Weights of a small GPT-style language model, trained from scratch on English Wikipedia.
Training: a variant of Adam for these matrices, 202M tokens, 12323 steps.
MLP neurons of a small language model. Each row is named by its layer, matrix (up: input weights; down: output weights) and neuron, and shows model dimensions 0-95. Each number is 500 + 50 x the weight over its row's rms, rounded and kept within 0 to 999. Numbers have three digits each.
Before each neuron's rows, "fires on" lists the tokens most often at its 100 highest values on Wikipedia text that the model never trained on.

fires on: "in", "uc", "us", "as", "a"
L3.up887:428539570507424538519499435441505528480477566580429480529424477535534472484413517487559468530553616564462531526456540537584493537493425503525499475485551474529467558461503550517511548610452508499568501493571559470514484602604556436536436453398395423574552618520477485587394550498384413498
L3.down887:473481477425454544436469535452493477475578572499492562559493478400482511552602496536464441530465453515484474449534400440556593462523507516550553531536540414421419476391591407422593505514443430499490477427536483477637491561527504516547518559539386472572503540510567492502468446493545468475

fires on: "s", "d", "ing", "e"
L5.up69:528559377503550440546598485388538501545646537519432459434505480456480526583475374469458514439459506540529475522467470495452365527484516468452449530526402497560453525485520463604518471486478564593487512425477546366568472554543465594473541623481531564482476557445445513480431524545536510486
L5.down69:489467504551512499527464481554442514484498512546577508496440469629509547387480400483540508488482412524507507516552482550577564483475475625446493588496577464470551494508459444474563398445517479511456493549521467492560435559556397539446491418463468556522446514476481556536580470535436422504

fires on: " John", "uc", "us", "ick", " only", "w"
L3.up193:415498541579498549508481421423438471471497477540453450527511498497488472515490482531489430440545533562530516520551487492519504500523481411502626550552505526529538534432548552491521502516430574620538513423526503517543453540449561501509474575483525477508475541441513381451519457464423490498
L3.down193:589604414509468539510532537405408448501471475448524561520456489447499494478548442567464440519498390533395531466506541509508580550565512488523521595536471520458471453524461505426446541506544553522508507589518407475519532646538436481524523531445452477516412480458562522498577497426534556492

fires on: "i", "a", "man"
L5.up549:468417446489403532458521538566526507451490444492490613487439561523563551664465412563439547434536533526524491580527510456450498459542447500469489619515534464524447507481523488534523480522528497515543410408513420556547489448440476497554579608513452519476476481513462527446450512534432488509
L5.down549:471416508359502456518478526448583486498411546489544394456520464536615537442562564568532478463537547498498494534473487461565566527539572550585629432601628431459518549443581527478508547509424448461422456480528456519443573457461566489461480474467493498503549477499501559491532528496493442511

fires on: " as", " -", "ra", ":", "uc", "u"
L3.up799:463525455475519500460554398519547529468544565570619437514456547558456538511404490462484481413490572522546469382558438542524434641483428482455497486481516437459495493496535488491536484493593518607464482476517556494545461442405490464485486563529528519358577556506568471464454562504444423530
L3.down799:495490508530528470412484540561446552463585509577489496461465490450537529482547503444474505523457498667480509462529443517478483515573483510433516510497528523497509519512528432559521447494450596552543476413507509500561535496485451518535469464429557565474496492548442499501488424556487361496

fires on: " in", " |", ":"
L5.up717:590565486438545522454472511574505514529475487511551411445495479556519591598412449473444519510495534500515500430515445495509538522543546586430435533464479470557521565532583487456559548662556592504515561533442566465445525550517590491455486547451469493439439445456536521524417434473535513481
L5.down717:548509489501438484600494523498569551504404481462562397507434521471487618515420589408503472567481530512478540389489498566535519534528521450511596573454434591532537562542491571497523497432431618487487557469559489513537449453507514457542487515500493510487432422569537612542471403525461388594

fires on: "t", "p", "i", "it", "at"
L5.up528:522497414506441657489563490503474493514509470576515548591490587401505574408445509467468509552522453469585519544457626518403510550508474567551477600443525531517499481526562530565507494473568505541455507414546506400456457585443459524545528496519446471452469559513535503483414456508455505557
L5.down528:443515515444547479517550551601585462549479475532444510499505482472445483484486485602439553473525440503574485557464502451464476430536557509532563487537568495486513519423551535462494593416423387471416494459444519595528583418477585520633438474574504551525495494446568477447399492560488505484

fires on: "p", "e", "v", " ind", " de", " had"
L7.up565:507542542543484509463456421496476494521549460471492528496545460496540566531500466560471603483472528470493472429603545540460514434483520478469500503603435518405532533545554535432573538517474553430477548456479551403433437506513585539515440494562613474488493509469473462484452440499517598506
L7.down565:396479449497558581556524564536454507539460538566457587552513407576529478532434441478509559493545521531508482483509462495507456537512478467443479502505581440553565465442524539579436453515597465429516480473580505529472525475516467438563414499420532492419540544601496538475579576551449482631

fires on: "er", "or", "en", " be", "ter", "i"
L5.up990:593450543542452576520527604539496441568604488492454567491536633523555466631546423469517498487518451549521462594578454504508459639437484545458448566494525460447461440419481398544495550557520574512515445423583429483567542559526479505500525504527434541432575468499532525447486593463450478448
L5.down990:446565493498495466585518603487504481501342465532579541466429557537439570568510429489496489495519530437466412494521528380512599511530536471538509419504522579528524484620526482487494469471429512507547497472527449494470388497538591549535557563573441497536514472501532549489463560489537456564

fires on: "on", "d", "al", "g", "s"
L3.up929:520504440455523522535549544459526444501559513472456453432583510541542569512496395533548483536540485537526449486558571546510473580387518518404471494495464487518557427528465529545550537572430397567451470514455530490535438506607439490484463620485637492469412612471455382568507407569466501515
L3.down929:457543502456518470455505513524405513481551514544495468486544471553469461516499478534486499597494607527511522567579581486596538447473518587386517618531555469439574536425538527553589532497481522551415388518474495440457442512520532511477458467502485589505447463524551546563586412532494377425

fires on: ":", "end", "ed", " |", " C", " c"
L5.up591:553545514462629495415621533568522527547571650461573412412478489567465490461493340545442508504549433480532558486550558486444528489503413506434555446454428482472563556485544541471543501502645524496548489490518473528469552495605467511514470533415467536491441542474478436490507475472510510446
L5.down591:583583477638512499445453586433497508467484464402533455542513487545503469485532564510538506512454549457484506540446421477572418445511505490516519485522432640523572509552460430537567557505488483489587580504388566523511548419466435479504490570497495484476616468496523484476472436451549436480

fires on: "v", "m", "ss", "p", "em", " m"
L7.up142:585541549516492483464587482463529509539544428408462547487485413575496529436407476533513488471400575574459484533545532539543456537478502491487455434473401497604511557428507414506459457504469426452509538525550527495446588557502470484531399467640542462497466480536445525492552533554497522506
L7.down142:443566488484547524513545532512475498500546514596491520549473442582515555472410493506428555432569586539590520514471514410483511521491532472511628512574514434404527483444512459507501449494511395527483538505478490492536532449423489527508453510522456479534456538548541558477438518536504496516